Weights of a small transformer language model: a variant of Adam for these matrices.
MLP neurons of a small language model. Each row is named by its layer, matrix (up: input weights; down: output weights) and neuron, and shows model dimensions 112-303. Each number is 128 + 24 x the weight over its row's rms, rounded and kept within 0 to 255. Numbers have three digits each.
After each neuron's rows, "fires on" lists the tokens most often at its 100 highest values on Wikipedia text that the model never trained on.

L5.up521:157097126127080069137140083124138141108139081137153072079156143096133180132118136103090146130124132084119105134126141145120106135129126110134128173164126094123151175149112152129116129138131153102135133125149133124145105151144140153150167140141098134091109155184130150130122138135152136118146136164118107141115143146139146132098122122155126120114099127112101136133132144149097139123090120123112168120153133131176129176202100134127066137095142095115150120180131113135119134090148162119163113119136150148127113131117133122161149126123116144087139142161101188138149099152115087126
L5.down521:143171141114121138134131129155164114149144152147098115132152129111135140088108089134070120135101136094187163108133119168109111104134158111109092101085054137123171133106125130121112096116132161130169131128154140162131141124133108164162133116140152177106102143191144150109185139145122136093085140113135106122115112146165114122123125126137128110120111135117104148141118119111125076129123105165134153125141107145123133157116148142178142073118131139116127150142148165106073120079137095119155142098173151127125088171110134103127150091102140135113099105134155141138128122109149115162
fires on: " in", " and", " with", " the", " a"

L5.up574:116108137081109077110127151113156099120090112124070078103130125135171156146165168139117107120120072111142152147167163166097155115159159156119121100101118071101138142138179128106159118126102177069130183143083161128121134128147148143109147139105102121132132139141091140150099108122140124093101104137136144149090143141111152150145110132101193102110126156119137113154105138153098099107100132096117113096088130107111122152152111126165144118119120125112112099177101159115092127124136128146158119160144122113140121156115126107114144151135105119143127142144146140172128072144107120136
L5.down574:135146151131123168146154121151119140139123141098139130132106158110148182113113158240153164184105145170127148143122138117134118130127131107106160123138116136149148126128146136144104068087122130123182129105142144128158170136141118131151120125180139164086135145128118163115132008054098187116151108188153138127138135098147130106100143132157135160139142114121086107132135114111182163116129111116149129117131144132156114100111160113095094162114083088117143187158123138112165119087164095146148119134127120154156142161172136134132146154078113106117106132129089110162161149121128135132
fires on: ",", " |", "-", ":"

L4.up240:138146134122118071120081150122147130117093097137114107139108090132120133113140166142126145113114115135160112121110183124160131129111113094106141114112138141116166148129088105106132111128139178070138106131141130106103162108133143124087141101080152141155137190176120127137127135090140127095113134157175122152138141154112153119151099119157092153086131157119128130150153127151134146122168119114103181123135109142122093156145138127144129126163123155092082119166152125108141148099155145156144097129136157147132106125074160163120124173162134145109114116150124116140136163126143128133
L4.down240:142127100115105167111160111160118138177134163084151130102134143125114121131156100194136134094086123122157096097152120144117106111157114154124094117132116098139120139155160156121107128088146115144166130117129169149096143102164130139133128188125095144114131118135146164127133064137112110182138099111134144122112173124087125129166143125092211117129112108145136093121092117152120131134117102105125104144157138139155151124109134102130111076166156120147114162119106128132116077131115108106136127127111170100127134177160135108140126128131116160132103149150157122097152112130100087136
fires on: " and", "al", " &"

L5.up954:125126141100140129113101121156104153108131154147106136132137135140109137124158142079158132133102109125108125106096100121120103156112175090163124141126161135134144114150112138107143130143073136128119100144119152162111113130123135138164157119147117123140162133156131139140122164119091143136134164154131129163138126159115089104112171110159116149138164110131168113122120108165134143148101154072152147142103113127130081196095128136136126181154135103080153132157161116113135157165135148117130125098129095131103126084129116113154114097150122120110113075175130145100085149145084175068
L5.down954:120088133112144128164139067042108188142139147121214121116107112133094141166115134099115154106105135140142124110122145088156151147174132150088096137165122161121137147122113120083122132128178103164158148153112114129114108165156126131111140133093151170175142117127141109104140138121119122115128142122130126090141150131097114152135132135160116103123116116148140142096114137094090110141144147117141105062121123147151124132134115121098184155131129144195137156124128124137144121117173115121111163105133108115071130098104130142158158140156118145118156162138148115146132120120075142137
fires on: " in", " of", "r"

L4.up1361:065115129100149122099131147123153128129079113150150155122099127092154164171123136115141099122107124116107125114129091129094122130113118111120082171119137093141163129129129170139146158142131148094115147153103163110114132131135108160167104160161137128177110137113138140164152122114097136140136114113147156101148132111138139133100147145065121101166143157108111176142124107105143120080125076098146101093125121131094169133133133097148110163138090072110130127132151084130067157110170126131146129109119112116125139120121112101107148192148114136152137120117141125099168137121084128133
L4.down1361:108156139114143150113125121131088139131194138124106099097159126159157140132090123097126102129128158135161126144096165129133125157150093170148123132134130121065143126133106113110148123104085148137124112107132126155138108151143146085078130111093132129113152137139118098135120132149140124126159123132122181106103094139117114118176104124157126135134129142142127165152152141133105166194140131144136101123134144131196082138156144128108129112086107167120115164094140124105115110129056148143136137163120131141156094115127143145189111101130114132119111122123134181165109086140167096126
fires on: "'", "rio", "h", "mo", "akh", "mu"

L5.up881:109134115126120133124140117136116102137118105123163136081161142104137171144159165117166143107142146127115157109134158162162162147118139151132081124122126091115160171097132090133109169162099144126104136148083118113143148174136087149125104131147112141141137134162131139113092165141136147126130117123155132127095139107114100142159122175105130144098141160069110149126111105151140146141138126145143131121111125120109100131144146139156090168097119124113083162105137115148129138135141106154148129135097124085154145138105197158162129145146153115131106132136107122115170140117132144174
L5.down881:145156121143190136076121175142089127112135185096141138151134117152127116134088080131104147141156113148121146118138132103157127146071125132144169105103079120106136139110098097131116126071118103103140118132181134119105086080151163137090124131093136136123161109150119114150102117118167137138109151154096152123127144134143134164114179108106142136081061104118115120111123130122136106169100157134152120114086124150118139113092118119118105133161154126151137143116144158098149136120132140182133119118143140141126110149121101148138133126124126156149113087127107117106101127110149147154
fires on: "on", " Dor", "us", "si", "f", "ys"

L6.up474:138173125127121146112118126126142116169112075135124137135119137095137126123128134122172159146153106140136179083135113117120144113134147137116102147113129157118164134164138121173173092147133140106109142149119123138114138109116136128116127133067146166128129149096113128152146143087125111161117138141165118140148148120124161096145023132136133142130142123132102121117120151146093080146137076123126113118118156097166134151087124114190145137095116119103114114165110157132142131097137128165171085141093125112172133110113143114071138130137111126144121074133095143156092173154107114120
L6.down474:159120128100126131144135119108120135165171135150096088141157108153100114120148168042113175104138097149141090157151113147121066136133139146120145088152171127077124119147090119088131120085095109106145135082133098118167114129133169171126081137101144153147139109087102144108121168127190102136109149097122121106091111086110101126161113117134080128131109109122121141149128150138150123145069159113130080110143123076101131129159114113118125143131161110117139094144111108098112141107133109096148108118127098172111143098147147112139145073119172140142133104141159129123150161151106105130
fires on: ":", "–", "=", " season"

L5.up1021:133099147122144110124109136164136105129103103132132138077137074136128091139120151113130128076129111142152109093104140157127122127104162107133138138135142117138119140115158085103103091135116100118081131127117149156153092097148118134129124130172153135146128110120183160165106122141151132144091099125126119140097116169149113118109159153129071185137136113113128142106129079122141126159130138113118128120092095129101124182140132101097107123127130150123141151148097120141183154136143117129134114152129122122102136095133120159140134077170123090087110164140139159108083135124093163105
L5.down1021:145109158124137149095092110140071136118181123125156171143151144152104138124104159062135144124092187107089142165134133140155088134135172110113142101123128147150116143102099102149118166187147114166117100130092155110147114145140164121130173139099128154150132170157109112131109219135112143166156133133119098105156151104095158110135129136138091170165129129199114176092108134106098113158115135097088121111135125088097161135129123104111139165133121129166086149127131129149161117142160122136081107160110122161129114137073131128144087135126154138130130126122084121124155122152128113130
fires on: " |", " of", "|"

L4.up852:134112131095119120112119092107135131156079131124162133180163141131113096151145135131119085134127096145114137115117121146161147133164142151135159119126155132068122160109124125112086095115124170128114155112107121113166171126172106136144117147178125144110134137138108126117112153138111158156129114095096104124120095118153124164091132137135131177137103146169166140118114149151135118129138136117168126150126101119171112158183152120103146154122129127112085124168119117136098135129155104121139125112091101158156127117116196155112105106160107140090085137140145168130174170158122140125
L4.down852:125083148121131182124137084138153117121138120118075108144076116086134137126088175061125157134088091126136147124149156097129133136121120114111154126143130105127133100144121119137126107106122162143111085101133117127141114143110123135095155128118156150121125157199146142098157177139135164101138132122156147145152100126139164130141164127149110127085083086096155128111140150097116141141138158159132133110137130150142100141134065151123111123135137136131145157115159152187123130116125169151099124119121120081127120115115081111172126104152100146125124102152127129147132101080155132138
fires on: " from", " of", "t", " Of", "urn", "omic"

L5.up753:141152141133094118109084127124140080132126122129113086110126086084183115134151144119158099117177133092106162125172093126126147062152140156162131122111117121153123120111144097115148133120106120120093149154115097112127124103161134107123104135136111119159200167121116173122124135140154137121107127144168121140191124110167152171164167142129118127145163175066122155162107130147124078087122118108129140104076118110131137114108113151139144102119122115129135074134147099139096140098146072110127124129150166134128128129118100110176129116137116095102141156158111165154149119134168122137
L5.down753:163075131132139146163109130155118146093127161080142110153112150165115102118122130222115140146165154160124110099102172173141075143124148145142135159162098163091131141158130140179121121133152064124180107098087122142079118159125144141167096146132135139095118157136142163080082000101117153175127086136133121114121144165099136138099117129093138138141108154142117107181129150140132137123149157120114092153124141160181110160101129090103110095122159118145089142136108121111134131108110148176108120141136132132128092099146134137078131106142130131114087136134142108134159132160091112117
fires on: "-", " He", " She", " The", " At"

L5.up863:134120131125120102126132110164126140137108134110123145124111136116091094143156088123130080154130123158148117118135133141178142099141149130160130182149109147125066143131140121114116124116114171161121121115144097111152150109136136116168140157122113131072118077184105150141121119107131166110106138114120100119136136126135113132115140106141078174177108144098142148120142128163148121119120117116114112133127094161131107182108124110130090138114120111139100107165111090081140122119136102136146126125089111132142093100090153103109104136161115104062126155124135163148141140105086198034
L5.down863:093106094133114147062109122107136128182133133097111106149150127104165111182163104141131152105116115153150105177122131133082127133155144147175118120149106157121142147091125089159125092172158135108134140148139146144176136116076119145099102119099119164144124138149165152103138079086093103145122134120132134136108124162183139117173124161115083132101153160129119105104113151070089176122152126100147104105131150182128120131155148123153144135123116132133152157128126106152104125141146175143128135131126132135102113126104135081141125136097117144123144123138117150091135134110139169182
fires on: " of", " from", "v", "si"

L5.up726:118140134123109133096147135116144114161090155128054146132160118124135098124137081110149116135086111117140105087148175138154150091089131148158087136123141118133129137153124119150106117114135168075109172113078178147185143095113092169126098138079101117147131145089142114120092119164167140137104158122136115136160113165118152142137147139110168128125158175114135134141152165140127066138110120119171113133136139147106119120148125053135150126146150113139124083122092130156171135152154055148127107108152131144153120131106112147172157155147135117087103121130119165122102102143133125110
L5.down726:159118133097122127172199122136131162132070085055166119106125117125101106122097112131112149159096118086119150138117144110122107105107139108089120163128134111127115096104134131119141166126109136129069163126114135137140142160173160059139089111118140133143099119101106138144159153152119167112125134125121123117123108090164089120110099126140138136159130100141091184105139137096079125126156142145068136163135128092118101168152134148102097137120125116109107152157146118123126137089115191175133135117098131110151149145158150174125119165101165105121136118152161141180105126125107105070
fires on: " the", ":", " by", " cast", " of"

L4.up1298:161159118161122092148117111097179171151141120138132077089144118153125162164145112131119146089116119104118083096122162146119112090145130122107132124136159139125173170150104154127096104148129137112108126112134140164090129131123140139117142129126147151109131155165151103105134123126145171114147109138081140152134160169142160142116114108183148130155106116120132177123127128085112124080124102148146158106134106127148079168168123119135070126128104130117123143139134110118121161058149137129161116147146135117129136115098179166102142153132120137109135116136173165128154128123117123123
L4.down1298:150153143133110163087119130110106150121122114081136153149135147113116088124117112164170142100086124124143123109117113114127141130138116135127109112111096138162096121114128121104106099128105124123145150112114157114147128100178113137156117113114152145132143131102114138122134067114103140155108109131138114108145114133102109093147143111134146131115129113133154101117112136190129137144107129141121118158111096149137134121112140087101132100113127152136135077129109166076136077118151102095095135089119124152133115154144096122176132116117133099092100175144086098070152163101139134121
fires on: " and", " or"

L5.up696:114132108153133114096113096127106145119079154134088108142124117138133115100113114097127140107106084143136118125120122070121116144095114114146094158114133141161111156125125115206121121146140116167131155119130119081217123144149179134054119123070103126113117115117137115121095123135127132105104128110127168135102154151136132140105103129133126132156131150114064157147132152159117138146103145111148136088094111105156100121170085089127134125135159083117127092117118125158103125178137111173111101084146128154168063161134105159117137162126154089062135134111120153117106088147087166159
L5.down696:097138123116120087133123106151107123112123093107174114148126133134122133131095140155115159113097089139102087106156124131100128132108154090102091116109117131119135133135076104137149151130085091117106125133123140127109086154124150143126158128161137131140123147119069105125124130171107138120162105143135113124112137110127095117094160104137117109139114089083134138123120137097119150119153134150117134135093136088116084111094158113132108115160132104124128117155118123115108128127124154125137110121126142145106119151135124131144143113129106177114132158111141119136132126083121102094
fires on: " the", " of", "ne", " Western"

L5.up90:149116146137123093135137128170150137126163121126132108136098155120104138141129136102099121134113136149118101127157130104132093156145124105105134143094129128123118122093105128118121123117127145166162144086151120123130157142108144105123133166115119119108129142114158147145134131109167125119084131140108100156138097101118086139101142127131146092093154096117091154097146110131147098133136115136138128129164108109105067110130157116092123118143152063125073131123102148156156097109109139124165102145089123107166031119134132127127125111157139155118142106137120096143152099098105158150
L5.down90:105145133150101129087108110115143127141132089143149134113137136151117120123098142087130138168160140101154140135157137146080137167085062132148151135137160130111091137123096141118179156106111113090115098143158107129112117089111077161111112134187124114154145136145132090131110205139124145099151122163124095148131134149144098097142113138125129129168104148143127114104125132163114109123122151146120165150106137142098115110117130129152110152136126151111164119126114101155104165132195136135151150162100143131137128142105125102131075140116139134142142187134096165137143112142115130119
fires on: " |", "–", ".", "|", "-"

L3.up1121:131123139119109141093127106125126080133160078142109069138126134164133129177138174125143080115138126101119117110108126140130194187131101163166072133140145101129156131173169143165135145147130126126114129176139072142138088103115115147121128157131167141121159161158172048121114129102135131106123152142161140115109112153110152117144123108121088117118111139123143092162137171107109133129141116147149120119092157141086106104122076130146103145131132139146147138168142158137119122121150145088157112112073170128147124135114090142100101158110152115137177151136112131109141159096155105125
L3.down1121:101128112095126151126084096169149170124105122123091148157134126111127092099098168140131180100144103118119099157132134161114069102142149137119133140132134173112089121181114118156179120150110136167135103095175117126136135124103085105141143116134112079109096132121081205117149106163137135151133103158113113154151122118149098137085104149135139108125123126140119140114105113142129134068125142083111130132160096131158102120164163121142124131130126141136078118076139108151150151122108132128157109154147149126125135111118165093138118104131147105119120135143110104152116111127124114120
fires on: " It", " it", ".", "=", " Region", " te"

L6.up194:102115147123132128101154168127135108141130112161142092148134137157149134119135175115133134125129097112114170061144138135150139133163131120156109116107123123122162169158128092119175142133149143093109136133119135101116139127184148136115152078056136143137132161131120118161134126146118103095116134117151123131068161128140142127123096115131118151140136194146106130160160147130126107159144122110122130116139092125117110143092105136126137153111176139136139117151132121215137122129119119121158144130195154144124136161081109126124146153141113122111152153142111148138150129120100141153
L6.down194:134101187131140165137149108153130137134142092081133124142096142137132083126138120230119130118128142158138108134126110128143121124092114077129128112182095156159095117131155164137109115053107175136116145102126127106159145136130108171147154151090124164127107120128145098116104000144185108144116056156163130132107138120090128128126146123127133113117147156141175105131117130169096137111103153147117107108154118181132155131131113106158121137114142111110125124112158164097144129151132126120120099163115134146150123095141122157122134140132143112156105120125090145130143166112102172127
fires on: ".", ":", "\n", "-"

L3.up745:155134111166100121104095134146128151135126134147108131144154130157150104141092091109138088105090121136115114117152117128132151108113136146097136126132135096092149195093148095126123141146172157107103114106117152128166154105161132150106113175130140149105107140150140119153139128105168081150142128091151114131142136109102145097077067132135110117141129105155138150114125161120160142133116111194130111083133108122126164107096116081104096155153139169156164126130080150132115134127139100168147081113164124136114118153109101101149158107114123063136080131114147107103134131136129182152
L3.down745:138102119098104139142174184109102118128149108134152101150119129131082145097113117133158129093128130054156121104116171155128166106130122129171134118104153171153118116137122128176121110140114129127184150105139139162109132139134124149158115111123137122108129097122073121086127131101091161126128162130130133115109143061157111113122167130145118134116105136123106179132100126136124119148133107123143157125103156113138124148123087111098109146156169115113134115120144164096176102134100143122125167149144128098101142116137142136123097109177127164138145101148125130163139128088133121126
fires on: "on", "or", "r"

L5.up571:123129134146087148108142125091145120130097128133080118115115108173124167144213087119144116161086104123120161067131122107113134112176162125127130123123129132160142139131168134122171123148148188118050159121144126130181129152109108129130163086086116163075141143101163129143129111104122107151072146143136127125128132147121157123136020117126135173143126186140137141146130087143155120137121113135095137078152096092134107142163110119112144096153173152117124132123133150140111130136152124126152142112107130148126117149103105137136155130165111161156139115125105135115108114134106117131
L5.down571:091120141156127136110143174116126136154139139120119124135154090135127088181139119120165121129080156094131110141106127110133124092115074108050106200157146117122134086159138163101140101163155116142140071108175120169156113147148082127122135111112112106126113126148142179145136106156163114101150125149122125106088149144145105174108128115100119083132133135175079144169133156137158109133161154116130118115149131128096140142126152116133137129099173149150136139093144136127139121131125134118125103130155108147098145092154128128162137133164130141174136110152154159143106138136105126090
fires on: " (", ";", "—", " –", " -", ":"

L6.up816:183108133128155119126091142111129131148156139167088126101153100142134158150119127129101128112155095139127122120133144147113136148150129172115069157103126141132183150144112097117131097145102127163138149097160149125150119125151106128124137120103131160089115135159208168158121129157114114114125140156102168136091138169118128118130099105114135111162124120082116145163106117132153104129166133133132191139111108113136098135097149080157095131120094125122127122174106163111115148094134127131152105133147102127140123163108136172124182150134122148086102139118134153134153128128132163127
L6.down816:156133131121145131118137168140177086154116111094109141153156154124119110077107120126142102101111140135195107121161133113126116167128116124093161119120139132146142142113148161178118121113143086138100114110125135165150125140158136151155121171126128144128127092155142121102114090104132116135123175079156121116096140129169130116132126134119129131113139077128124172139079136122150128113117131071123131093099149159180134153135148170149104119121134147104147130129106137152129130124156118129058143122125135107136126129109115126161102105117131161149177162103133116125073122127088107163
fires on: " and", " well"

L6.up247:155099136126122111146144124150165115188114131140114118125109092103147166159125157128168126125116122084129139130125138128098149111148134159105116128132107101114171142189121115168153093131145126083103130124124117132095154107143140135132123137155142139127159119134118136158145127196143155102114136126174133124148145128129140139118118095124115155151141156118106160164115099102113106130139145116090137081126127109107123141100138141131066133082152112119113133137103144161075131125123102132121131150133133116111125123101097140136124166131098094133155141134161129183146160115150185123
L6.down247:082081143073117136129129102136130138124102119127106087183107124121134093136062138225103154119145114152128167135107139096135101140112106112120094134161091130107170128131154135171104127101125159202098134113135161150135093072136157127110121141121115133123143134116109136136114000109118131156124100132141139146096124122150108065150100175116119106119132133122102129084124145186130094139126127144105120065198111120129130126097115123127153099133105148123111117103114133105131114132140160156131123130143149119158100140151115119106112126126171097166132137128119135098146141150138080139
fires on: ".", "-", "\n\n", "\"", " that"

L5.up681:122115106141129152108163148121084141133110100126115136126142141148116174151129116115098066151107105146132172106132115140108151121121136132116101141095113144092132140145126143120096112164158159092090155129125150121144169127133107135127097125115108120131130169136119168173117134131138084151114150165122121124105129152137117150132093128131153168129118138117112134166161106110123098125107117155166087069119113125116096141169136098102124151125151097107133131124168142171119153132174136115163106074161100139133126125147118191093123169151131132133135143121113170133143100115116116128
L5.down681:139125162124113155126126156115109166139128088092151097078128121121109078147116143170136135135134150130125099150111120062097135158114104139092083152130168148173134105137105153150142121150153107102135140114131117153119063160107073153106107128124098125146097114122141156138123190108105094084135138114128112141121138088123128154128158171128118093125133126139141156127122133158129157124128126059128130128132175115130132143155147105152152093102128148151110104117126151130135160106110154137123164144102123131126091126129165106136134104079157141098125088178130126123145163106117119121
fires on: " (", ":", " of", ","

L5.up1025:116121150155125137165110094109111122114135175164097068142130140103114131156124119117115112093161125100143142116130126126110154112158116195143112145121108064154179162154117113124127097157125086095145108165125131147138137143150126082119132157118106136167143133153146130127118148146123147067128179129110146138106142160103117136107148088114107127114133132113145113159132122121120140132133129132125145102136133134142100157094135106151092110143114147127126114128135152120107158133159125092107117141117146109105125147090100159143127160142153107106081130135138135162182156164133139120
L5.down1025:132118081120125117119110131126104120132115093114130100141141122099133122096120118148125114136116139151168122082118159076150134114109142121162098170112132127130151137110139158108140117129138139114118081126147179130148159135125131132158104157100143157146136099134151113159169061123134126100131124093113128151142144091157200124111146115162172112134164102158126129116134135149089089076158145140095156140106172164094110119146118181155102110072110108097136121133075158082126104117127121156152156132154136155153148123125123115094163080142128104155151149136111131135127113134161113133
fires on: " and", " It", " She", " then", " she"

L6.up266:132146129130098136163142105141115133166118128156126135107146147160121139199110165095139125101103097127125130066132121160130107110150108124107154088134138137089132124115098135123082082143109173129138147117092157130129140130128095160141090131132120140110131136125122150137130141129162114083136128136134084177093152158144155122155098119121130091149114120129088139070155133188148125102087095144102165106168116113102083125119152134148096134120102169117111121159043120123093110108174122122175105127150120141155111131129178156156157109105133131131143097190120158167177117111121133136
L6.down266:150134106118120152130061136104123111109154147128151181123120125149132132136158167112124138122152156118130115146126098093082147119127107112135138134079138155148119144098089140122124121174135109133122122124112128104140135124109145087191122121137105137157134120122126147136119151152158147094128167137103133099123128126171131129152124169086112152120144130083114153144151113117111159137130138118130179119126111107174089124137168094197095140129149144141145100090112086150081155133117101108130110115111141160117140153115084169141092084118115124131103153152131151112121166135172118111
fires on: " |", "–"

L4.up1503:131128106067113093092146111144149139139108136114091095143121100179112141129211090134136090089135131133140149164138150137094147181177118110129131142141148138132161150141136163128151155115183116126110135107138117136123109153109125144125175124094111113128137111133161122131118135092135103122084076163158133129155115098117163150097114138108144110124126123139049155137144102137083126164154080133142129149113110148116113123149160105135118129130125127153089123153106152167108146132117075135138128121104111090134095144096125128172109133128180140096087157119176123141136117112115128108
L4.down1503:130130124147100121133125146122123143147117102086154141147119133141096162141099124189125132081114160139126113119140125142130117125080124130089123146113111134117104107133155111128140133108106140146116145100132157112150085102124140146083124160139163122095099128140126132164145122102144137110116128111104128131122163137083145108159094135112114149101125120108154144098113124125097137118118139158147120156152125161096136147146107148101138153095139118091149158123139068085125125102142131097145108177148136186127159110149121110091110107171072159135112084144126143141081144133098154116
fires on: "e", "n", "on", "a", "te", "ck"

L3.up701:146112136119141163124157115125152133164108143158124142113150129175133125154110127121130090163139144119129131097123114194142162135146083153123074121139121100140163138168180131153125132111139130133089149118106112122129162138119133153147141083165132112128109089157149102103119117156142132090139137115095082166159129152176169155122126085095144120098114139143097140152098148090136091111102087125144120123108100107111126088151174056128118161149168148132157092143148109180158125135118105141122116119177097117151126187117144157151167134137134168093114119125105112123192124171151155088
L3.down701:115129108089153170130160110143097140157112150143145166126116109137125169085095090129129115145133125106147128149160131106111097152088143089106138098087146107132158122111120133130116135066148134181124130093144126151125105176119121113140174127120119132126085115165119132139120137119168148134160130145161118101145152140156131136107171126082158104185133127110123150142150145117125108104101127141149147108125121109151119092105138104164176113114140146145122099121125124143091132141158180138134141119137139139111133126121096128119182130142139094184165130123128107128148115132148116135
fires on: " with", " With", " results", "ment", "ia"

L4.up736:133147111125136150090169145119119099149066085114116138159125140162121099141133117124134120137104098108110156087157114120128114118154124116145119163110128118117150149139151114121171136171118157102058170138140123088144149077165120126146101108095181133099134103108118133155139112079138096121111162139142131140144090120152158154110073153118135147129126168134127094145131109118137109136180108148107110133129085107109115154128169130131167124135172114117129105148116133203157130155161130140205124100204155139150116104140116143108139139201093109126109119125126173127118152122117133121
L4.down736:130154142128105169107164140158136154132123138130082112133162124141104101141116116123084099088161161130172121101150098128092115113130115126089101102125135133126154139146122137129121120083094096150129135089181168142112087128148162130141131123129113152127075137132149147086131139135126122149141120145140106122137154152088104111123108163132138133119111132150137116092143181127113099154149136138100133139129073174156120120094129100145101102109182119140114137117163119101171124114128138122104105144158146163132113133106136116125172152136109168136117120155165076117156166175113138119
fires on: ":", " (", "/"

L3.up720:136096154091128153078121080138185134131137095132139054129179108132101159138118092125105147099088127146162147129098197153133137146141065073155119115086140125147144176172106149125157132107185152125091130123126084154118102151121145107103086133091140112101102122158116118093093152096128149144056080110106127141086130155089119134119093112133176145180119149130117116114114148134128165157098120163131124108140112124132129143164142103158091140161128151150153122141119127114127141154131118141087121146117138176157077115142185117151138151158134112104118117131124159130123099129105100163
L3.down720:104164108126111116111144116143108143120100084137142123092108158102132172140133167113145134120152103168116113120125093147129117145106149147151121109123135166115107088170128104136099135068128103174119111125160116110121086139147132108140100111135112131094126127130159147147115103102113089127154129130129136145148116138138085079107113149099113134123099147123124136130060144123132139149155134073133132122087118100115155140140122142055117118105108123112167190161155073161130114157107135127130154147122161155131154146072122147133129113129103125162120110166159153143177188120111108153
fires on: "b", "n", ".", "y", "on", "le"

L3.up761:134173152128118113133118163098099148165166130154114151108141172137134129106201145146133141135144171148111129143116196149148151123152095096144115094125116143150143146155155126138167129125129119138139142139116156099152134134113140098129090124141087114154156145129117099134128128134140121145137134154109137119186145174177131155173152165114141144132157126147093149142103155146090092126160142129151180133125106146114109119129144083146152142119089136137069112172163158146098139111147115160105110122132151080121146130107135133112155184136138137118130060115114126155141183123130132120
L3.down761:126131157135133131101120111176199157129135125195107140158115136141132105163131118085131119107129124122168148110131122092142119159125166128126114169142095124127136130202129149107106140128098148108092107153121100154161092101103092175159148154127113115092118117136144127144133133131092144137158142115146128155109140113144161138053142116125134106168116128120135100145151119149166151175126113119135124112103136127113163123115100144097062153139103113121137158139092100126152145145142120139139138109136132148096097118130104123123135056184162142098149179118118128133117123115143125101
fires on: "z", "t", "il", "f", "c"

L4.up1489:114135144072097077136130137135129116143104109134173138095115124171103165138161120124143091114184118125116137125157146130181109166102141150103088126171170129154164208172137138098129150120101118109108113130096115125146143141122091175097101139126122119117150125124111089143177143157135180136112098104115113147109090129125117153113121179139141086150131161142131111120097113131134128113101110113168160147155143121116126122129139120166088145104113066129148124185130163131147176122146098147142099136154125094129132119112135179114157127123136148098101176148107160132102117144135089098
L4.down1489:140183118150137140141152109136137137144088124112079117086114134150123107131091133141091110098156100164134148119138153110156113125131139121132128102093106137118145155146084111142111102133112152132168132158126162138142117134137142149152127139148119113139130138135105155113116153111128092173173152158086151142088139157061161143133118111146090151057151128141123146122097104100139135123132113111122086141127098102121145156131109120144108135154156149103134151142153145160140127112104101153138142144107093132153115109119119145108087089139123140157160167154128137126123150123151132146
fires on: "s", "si", "on", "p", "es", "st"

L5.up580:122154118131140103090095095130107138140119151131076136164094089138120130114179150113143105148101119127141152077122124149082116128139120152169102145112105148160129114111098093118165124122161071125140099121107113094140154114142120143128114148025155137133177117131096151136139120160101150134108131170100104124149110144120123143109118083140141152122136122110133139124126129176123102135126099130132170127133158070125103131115102137133131107133171112112043123128123133148136159156116086169130131083129133125126105108117120124164085117129174150100154147214148135114135121121067134101
L5.down580:098067109138132136136114116127121156111078128118111116124180104137080152108110110125122111130125091092125120188088093144138136142105152136101110109146155112106153160124117160097163176110073149113143136108142124123122114148105099152135112121137132150124116117153162169128116060098136167168149140123114106123157134161115141112167145097127080138170126122125186118135087121082099158119155164131154138105106110096113133140124128132123080157134121153135151126103127119102122120109121184140105149199166118132112165108138122141163134061146100157150145171093147117138148155110112082114
fires on: " the", "s", " a", "-", " than", " of"

L5.up63:140168110140120123078137143137134090138128122141048085143142131151136151139145144114172051123100098068121135084135123155103127146157130138149108130109122092138135141139141089146134141130141118119121079139086096143155138092111121099123090156116156133155184138148145141117132122107122159104141174113161178136142159149161129125156137163082105094118149169112124112142077110109097138129130118114116133054113146144088130143121095103129147135153132128145142117111129152170111115119136146132136117130107158108125135123136117122147157137149117108120106153155152125129112126136126126105
L5.down63:106100120144181117162129116187098124102130125123122132109159148119074146140103114145138151118161119146086145127104139121127102141147148143101136124122148113099130155138125166130111136162094101097103109117179167175125140135149126138135103140134134127110102164146151099149125107124143141170114106106144083156135157109120168131089176111140097098121126127144141140131115117113140108094114114143148122116117130123105115117111168163097089136134138105114089152157101137104109149119109109119173120177148117118126124126082103093098070139181122124175122104113154127120129135110122117131
fires on: " It", " it", "It", " He", " bill", " She"